Part of a small language model's weights.
Size: 12 layers, MLP 1920 GELU, vocabulary 32000, 40.2M parameters.
Training: a variant of Muon for these matrices, 684M tokens, 10438 steps.
MLP neurons of a small language model. Each row is named by its layer, matrix (down: output weights) and neuron, and shows model dimensions 0-159. Each number is 128 + 24 x the weight over its row's rms, rounded and kept within 0 to 255. Numbers have three digits each.
A block is one neuron, or neurons of one layer that tend to fire together. Before each block is what it responds to, as a language model described it from the Wikipedia text at the highest values.

Goal-minute marks and list fields
L8.down760:102123179150137127163132155125106100106136102152146125133102149110141158151142154157103147154166132079100163102119136113126089159137143096122138147129076158117134133134107155113071096148156126127138086100133120141105127132148114128154124131154133141134186126105113146105150136110122125107132077114136152141113136126128132121138107135144148149071108108145114106152109091131110120104126167120140126041168126093170093118142146166154149131147132131116149133107114083123124138112080149
L8.down1032:106169134107138149109140139153135110134104182143125107098141161135150119125151129105110136149119136131090102089167132110147108072131125100113104116124089112130143165162117137168118138106132116124143165143112100142140113129148138125141129144109129157080109142154143094107162185101154110145133137122125162124138103173128160151149152113103087128167136132141112152140141174136118132111122130104121153059106124137112110106122144129162146107130102108133121072109091086126140140155134079

Units after numbers
L7.down844:097119122159096130098106112131149086107097118131155110109119124094106126098130135173173144120127125102135158152098123143126160115168129154112147109119138144140118138155104159153155167089118123098114104087079145141123110161130156109173142144124124111103113104107075111118120128125101119116091173149106142154089123161112073112120121150123108162128125149132154124085184116124140160090097135136110203138109173117151119103136099154156117118111156085110119138135139190109116143086118145
L7.down853:155078136143145075096114115138132075109114080100174125124147098112129153120171152097121151153136104134092153144126154112149143142172130115131161114123128097165081171097079156168120137132152109144154151089121143123134127127123126185162106145129067105133123107117106143108152162115157123102136143145126146103095131125107134140132179131148104159146144121114137154115105092131157168084130142148121134141145132085155134133090110136097137124114115129129115116170093123095097096102125134
L7.down1117:089113134117118113143117159133107164112140131069165103127152147138146150107101131148151150079114088131152092086108177143103129157134144145161059096132071128128108136112116148120128110148125120119129120094096124129148099135112130148156110168135150182096108113147134119075100171138101130108125164159121144132124142087111151104118126112105117136130116120119168122117128139078117125125115147115126140165088105082138128131121154134111103156126094103144144121131096126149097101101146178
L7.down1847:154146100155126184149120128122157107117148147075115131140084181147126191107156122130139157139113087094098135122123092137135104115132136152109151099117124145095139139124140152125091130138136127153134170117125124136151157137123152105125127094163102127135127114115133113136129111091122164145105148142113128113100165163122079123109140143100145174082100130130087140065105133081126164095118110095116135115161142130131127090129111069110136181103123125130121114098125147118135137158152089

Suffix after numbers
L3.down90:119119078128104144138086125123114124151102145076165092102104122111145167133103154137116146128141146138124177083135134084159145178118133117143095112115150121096141123143143112149130123121148116088119121113151121111132131128089102129085146182119119123130157129108112103102133081161123145105148121157110137164108163110145163144108140105169086153125116175112174134102124129111085148150126081124126157133133144116136173171117130100148069132164096136145135145135144139118088136135100129
L3.down91:123081127183127122099108075099124113152124128148141122110118119102120145159127133120167140092114087102116174132143149100152138086165120099123157144165134111122181139124111124168183093131141138144146131132149128107089142153199102152142114104143119109118139179074130133148161125119108153120114147165102160104122110117090077100084146128121104085099130144110149131134121159110120125128131146139107140156155138137110141132161130098095101141134160136150163121085163121110125154090136094
L3.down130:149117121152100132128134172125134158120123105073180150092099118125105126130162143150099173141162075120113144135089108109113129156162152143125132156147168163143160125118106125125110135083087123121119147172164134120130121167165127148131120149115128120117094115104123109091138110136144137141176079078161149139109149124131098153092155122098156129110116114104137121104122087123143166124163105130165155145135136149089154167148122124117138139127118147131147138164104117108102130094144121
L3.down541:107166135161124121126134104111124100121166115146120113108151095118148146137155145152117102140131145130114119162147077176128103159080124129135133143168114155090134095129155113096142117107143118124144115107154116110145098114138137112146142111129163135179131124142123103144140129102108164191083119103116132109078137132134116125105150071147087086138102141180094092085123152166133115143119150111098183129150093133103145129160105108111176116128113121115153151133098092145115150136102141
L3.down776:112132106153112148129129163153172152140156120128129143159191127072131096167112134153130166125142114109132141127164121109137122129157160142136161118108121116081160113130172163133127168123132099105114127136120103115093122101100138101138098090110109119154141188126102095134115126100115145183125102172093170135099147141113185108129134128083144113109147172143098126131136112114136119130100058111093151117134119107120057106116103101130124122139100118155119111163129128129081090111104104
L3.down977:142088153097148118157115156121142133121121161121107132125146120121092109167136140142108106135137126124151119120173127138140155159096162118162116114103103174119129105060091128113107129157183114163142143118119109156137110084121121133147126126132115145123131157128137164094149110120129116100141100105140158131113162133110096156132151115105107116130117141153127115101144123153121119135132115108098143171150149109091144136160123106115094105147101156185168110161070143139125143115157106
L3.down1149:133087122159134114110111114118099169130112160135083143137116128169144107158112114151133132084125134146096093158151178103150154149160151123101150113127136175135169140111102152120151124150146102142130106128149104125121118117117140142151162114128115104130157125115157187129121184110070150112109144151124142152109161135096135100123082161156116113098116106131133134143135134114128153162144144119079130129112076116109083083140154128170111103158147142093136122118168131147093157116136151
L3.down1278:103183143129139134153098096124135114145152142118139090126141142149159148113107152171120140138086080134171117161127151095159126151115125105131165102115135139146119094140089142123126171111108138140145123144158146121134113136146096100102144121197111142126116118129110114132125114148129102150138127144153121095109082144163133131109145181096121128118069134124132112120100099157085111097143114093110113086135066145155179123161142157115142075084099151126102102115095113114154159157111114

Competition placings and results
L7.down585:129091099136148138127122128118108102146137090127122145132152114151128112127106119157169153102110188138120112076177156154150132139147100079116114100150093154111137143132132148110143137084159146166160127121131157088103109131145123159068097122124159131110153163114111142083106108095146127139127124122124128117108168101127097149080111134135134138136156145153150131127147111107117167079093143158133161088120094125108110121121122147190157118137125115141109142120107150075121098097141075
L7.down1751:123150159167144133144133180095123149120129080096129144103158120162156099116133107086135125110147125126147131127102100110118091143099125140207103158132111114127113135132128112134124136140115155112109133114092123156129137114135118163131109128131080141104133138085130099157130110113167083169148141136103124155128126141109152117182117164175133142150146146094197140095109069124172153103144127154102102134122147167133119124082151147148127095135124172114123142129087115146105115136091142
L7.down1858:146149131182126134149080144151103081147101139137127094115097088113123140138090085104090149116152164126095114110097098114144153119154126087141154155124124159142177103099124152133152127109125110170094136126115153131146133149096129144137150114156177157103146139134100155118118143185113137136139102140163101133107136178145189115123125114121147134159126163132171120156136127126144100116107172140155113139132156173094140126114108100167131144160131128131080122079095125125097146130151132
L7.down1900:070142079134127121149133135133111164105109087090113126103125096173138166115141103120113149131136142129148127158113134138152093107125172135132087133117112141098125114136136110117136115133146120132119153121158109137114101084125121145138144120151106087175142091106137105136164178134181171164120127167163087117110128116167137138119119104127124180114185151097111094104106125133110142120144167118125129121152121147121137126113122121112112107122134141129131122093151133156147077134128162

Thousands separators, post-heading breaks
L3.down224:143112143143132120126178153113140143170107135128097148157129168118116145113101091114143143142108175120130057116125125132111171125118149135138124130150138112137110090079121147138102122153153113169119089137099150145097122137100104128094126188175089096156125134167161124106121177112110134160139123101108127128129087150146174157147170175159105092142147095102107116129129109115144104107150106111130151111132120133100121140171095167101152128134095167140146187111116109122089159105133147
L3.down504:156141136116129145177098161149160123160135098140116142141137109126176126134119135125073091146101135104092118111130100168124153150131131146136078138137144109091111153162119131128144136139124098119141107160102179104114149132136111143080150157159109157140113159134117115177102108132134138126143099104140141111139120131137104166091138127076127154163134163142138125120102142099115129117122095184138105133166144119134148116108122128124102130154122112092114099160134115137126135134149159
L3.down694:146146170176090122120164155155157082140128155087123154124111148136145176192172155110141107100097117147112133111076147136129129123128123144141092131093173153074129085141126106101104122123155145150106155134128146119140189126114114122108115118188151159137143132107136142057164164156130158131090145125135097100161136119159126143145135082150124149154119088167128140103105149125073139129111137136095082137154111094136151112148142095143125154112108151154131113143150106155163119115153079
L3.down745:136135161147150091125163102073126134137170144123167139063100137139146139120124131146128145152142124120124181131120180118109139142157125114124129146147106121135132149134119131141124100123150128135136138141118080084140114142120103112129106127114188117131107120134105126085127094090154146153138146167137145107164120108147112127126121144114146144125123095103137135139150133095093142093075145141103133144185174116139096118150134146104102087131139097089136116104127094148148126123140130
L3.down902:152153127111113161178134164132183109142178165101131136133115164082124082156151057135103159095104138147135140145134098134132145106104140146103142125121162096068096116105159144130111122164151136106111106107098137119136145134130154130113116134114143120118134122129131110092156121132101146212119149139137099128170116122149158139164105178128125094152112102148116118093150138114103149114087138135133120105091075147118122121149132104100138098138095097169132133109127102142141152118096111
L3.down1273:134144125129125108114137142146098168088143162115112112150129168151135121136140095111144147117157141136137156176141157152093160102109114110147136090120131118109141124131151131123074081138117178090126120096103113150097158118115148076126126137106095140121121148141138139115120136109134128163155166119110121157067116109174115107178138085129129109141135121105146080115128156128154118126105188107120103104122159114124130142125115107155136100145094150168168104135130147105144159118121128
L3.down1671:144137138129107123144150109148151103127106173092105126123139174148127163136145111131135116151132103152132126125109126163139120142146185119143189094133160173118111130064138152098127116175137105134107163125145111163090132134102078123157112143134107138178142134099123125157139142104127138180122105115093111122133121104132131144145147158145151108115111158128136140127103158144113116117104134125094131167144122092136087166133066151082137108128128106136179137096095123138154168143148150
L3.down1856:117095138151141106113141129069134165115139146122101121134131172097133103125072118148122125094117125132138157103116129107111149116127097121103147140096116136138156152135084141138140098198142145125149100133084116112135119136106080136126157124160128170146122084163147128148164140123116163080136132169138139139188112127130153122111098120081113117075116161163094054096132110110145114147135146097115175101121112153150104152137118146093130121152133111127155127144154146151119092162196111

Slot before a name
L7.down468:096140137103123148115153136124131150155151099146097117137154118130099108125139140098129103141114152132122111181131160136109121154146121151161124130140158088137119162104139112111105106098153139140089110104154124174139151119123113170155127101147074141134149147138144156121135099136118106125142111129122136196165149114191163111198144153151125104069087108126138112142110113138147133139122112111124124080120100097108130129138130125134145146171154145110125143162132106127195112123139171
L7.down814:154179167168127117076138124168152105142124098107123122067085164143121099120167134148105089122130150124120112150108096138114130129138128120125131091121082102160136092134143129102153117130136121144099086104189147125124150112146095130114137127108136148163165137176124115125134117119101121100127108113111127141145125130192156119103104122116152135147152141162134138118115082131117091122109117117076148154109105142138140158101104135132141096126143099130151114127107090103148074150119123
L7.down1006:121140123119131160104179136110118113113134145156101122131158112105099112145147130116101171152107104160166182165125099138129140161126075125105119121097166121149134153139103127124094085136171161173129145143121117173106143114143137160145162164115119121127126107163145090139122118123098158156099136121125106144136157144131148102125127106126142095137167139108128142103171088101132123120103093117107141115148112122175132158124140081140147106132094118078114148160089098125137114136127130
L7.down1434:135110112135137115092090132129128128144111167122116112073114156124142149169140165092088154144108102146121116123128107165114124094158173154146160130106135143123150106124114131138105116144111150173143135121135126158107131109160119158144166134124149138096159094191097121132147106135128132128093136132123202151143138101167140111101116128092190137051132146113125115107115127111121120132132140162109084137123106127174140129107091138137153110111099153112142129111092124136113114122093089

Table cell separators
L8.down1621:128101101125109114121119130137126149133107092183124123169189171104113141118157121093136106108142134141082123119125146133153101120133150130140111114156133117111156129119122087106117114127159134089137153127069120153121136130154164151128104181160108117173127137144114117182100086136159141110117128106132153104167123147082130132157086110150122086125125152127165150153137136142125097109080091134079139084103133075119128136160137144137093094082157122108140141143104097151130114129129141
L8.down1654:136089131172154130101102125126137094121130169128114132168144132110122095119105111086158105129133139130101115155142104105134125135143117093095091134162103135141149141149122119128134094105134119128135128157117144155120127107179137139084169125175152140104128120152134109112104116120147122171074130135106149150116169135185124145131136172162128176171169101095122144095146106136080120146151129133107186128156149140103178149124089146155116095140110119092181111130131110164137072130140114

Table and list delimiters
L8.down710:136119145112118202153155128099130130207113077125161169141115130124168113095136156103109155120157103119120121123144145123123108112138119101147132106152142180171136138105126143094113130102129102173151117102117150136097161091111130158104143138161093107143110136060155115173178123161104163169139124129115135131127125164117153163127119132102142130102127112123129123164155093155115109110106106125114142153097132141116128111086125127136128117154122162134144109167106146101202146153124106
L8.down1577:143114163117130104091110152150117156125096098127159127126128123138122162129145118123099154128126137155150113101109122161153150104134108120126131070168097094100100073123114122137134163125114101120111114095098143136140109198134120146170127171133155180124132110102100108105164130118174123121104079132171162138125136129083134131151134149121132123087113164137136150133144137123131141126146170098114120126097110124111111146134189109115124099108151135112154164141129112156151158146144145

Thousands separator comma
L7.down136:104152120079133114115161103085126169151149125101155119173128157120138155124135124143111137188128137158124088107129119130120136130131097102163108097098154167160143134126139129118130107087136123148140084159154080124144114171104150118163128128122121148163132109105114163138107128123136093124135174113173117126133137164101157150094109153155148108129134123133128169113125132103162140157100144150106086131104172195174120109148140112126109148134110102112104148118122152113108130110110150
L7.down394:163095135122104116132160089144105168110111068102097091166140166141112124121141133109138133123130142137092109110160107133154140143140133136126130127090124135117139117145139146139097129113138120139128171125175157124132135139094098131109124169091094099122079141104153148160093186096071105113120143133157086132117113093137168106106101164121140125125080160107155134147193091135107142106121137184146110130114099130129086147175144119136118114159134099120133177155128139122111110082092142
L7.down609:136098112133138111120121156112151138150115143105124137166113120124136189172071148123161128161103090153128092102099108132123094096129094111141117092118146129128167168101148142144150149090154116129133143126112147076126131076122152125129128162164132143165126095146115121126146133121145076123139132116122106147126121128130148111108116126122129122095130120179095139137133155070117123092132142145097125153143143135103120142130121121089145135115114175129152135102132202114103132123137159
L7.down634:132114134103106101148117138108149124111123138114095092141128096143138113113116110100138134055123108118138127175090118141149125081172136093158095120110144148113144109155107120088147089133153143167148091146163123131147109100113145133073178183112119149123149138108157156124139124127129128186148088057116138155123161167154156142188118135162148134115142131104094146139141085096089100127093135131172156100147117135088143141062140110124121139111115094108119111124140148111118150096114129

Sports stat units
L3.down18:118094114136131140120135141131107126120150086119116118091137129103114123198103149145140126131153119146125127123178181102141133151102137095151126154135139119134083121124138143102145142125082149106110114108115148110097060140124112164118120126128152180118130103122129108168118116099117122166137100102092121127118127122124169111101149124202107131134095137092106144142114069147112139151154158148114142105101130119129143188136136115123129101130119162140146127108141154177162162136113104
L3.down309:127138126120127116136143127097134132146189122114100154168117145113123139117114137123121136103124132141095203090154086149170124148132132123160091143087115113133137115101127113143133096156085139150134114169125109123151097153166142103096105108179113116119137137120112154160098128070129127116125121134163099113133110103153132134133114175136098086144126135099155128103119123095138102090091144134141170117166154129135126092126167090097145112142129139173112138124136138135127107156130119
L3.down562:107166138132171107100117128110119170141154188119159069111143118147121140108140136119121105135105144101095132117146104092139135116170105124132120127128135100116145136142120123129128085132112107123123154122156114090142135111117159138126120149089149140146121136082112126146134084135134123108188137133137126124158100110121111149090143154127133101117134110120134124118107161128179154090110127162090160095083107153115111075115124101176120161130073110158144103132092154124153116159117107
L3.down857:159105119112170161114109116122142133096122199111151133108158152095129102126111108121095126111101158137136095144131125160141138105148118091139174118117112115127105101135111098123093127107094138093126120175165153107148077166096093102091153079124105129111125109154137150153145081148160115110127086066150107157143141140113110142148132105178142115131131106123161132146178157167121126162096120179126130104145145079102129057120100090130120113130152138149151139094104127142121113153144071
L3.down1380:129107064111132115110112171109127121090088108147127165097123139108120090145124126148163111139109155101137098127104128121150117115183149142130134120163149126122136117160129093096166136139101148137141133145159123084136143112120159107117133119119126073139128134130157090088105114188134084160162121078158146110108125119104125170129176129120086136117086151116118133126145127179129115111129142135095182131133176141127112088105159096129109124078148121129131142140160158153149157142072130
L3.down1703:125109128156166105092122123141171157094149170132146138145113141108095120086123095141156146155153113097131108151164096118144122141096115121119094108145117135115084183135123140101092064139125091113101145180147153120147120127123128143107116127143134187154141146128116126131154128128161074133144110089094096128138099162144118108145126082125162103146133148120199122113157106121163147128082120135097091095103131115113170190095167103100166112110163117140143126117117111113105097146105158
L3.down1763:138161108150119098106128147146121152119107137121150130126117132164101104140155101069134100156078116118130119121141133109103121129139117141099127139156155133132101134099149138140102079124124142129142162124175105090140199143145144118119134153113141126114136125094142125132100115120118148091129158110142103176168063172150140111147087143137109100171125102116154125152161084058144149088134163145110124083102165106144148106097096105108130123131116090118126120089112089106128129130121127
L3.down1770:150110145141128130095106104152132082163102151117135103116166108125106164128101112129152124127114148094110175101132106116125150178109124113117134143141124119148107123110119088135135135150120151112110172117134125134124134120107104174148103122096109133145184128130146067099088090120113117118164133105102121143106094123169164094099118083100114130134190138121181150111096119091152133088118115112125173122121129135183162129122118134128116094137129093152167155119125117140137113139101122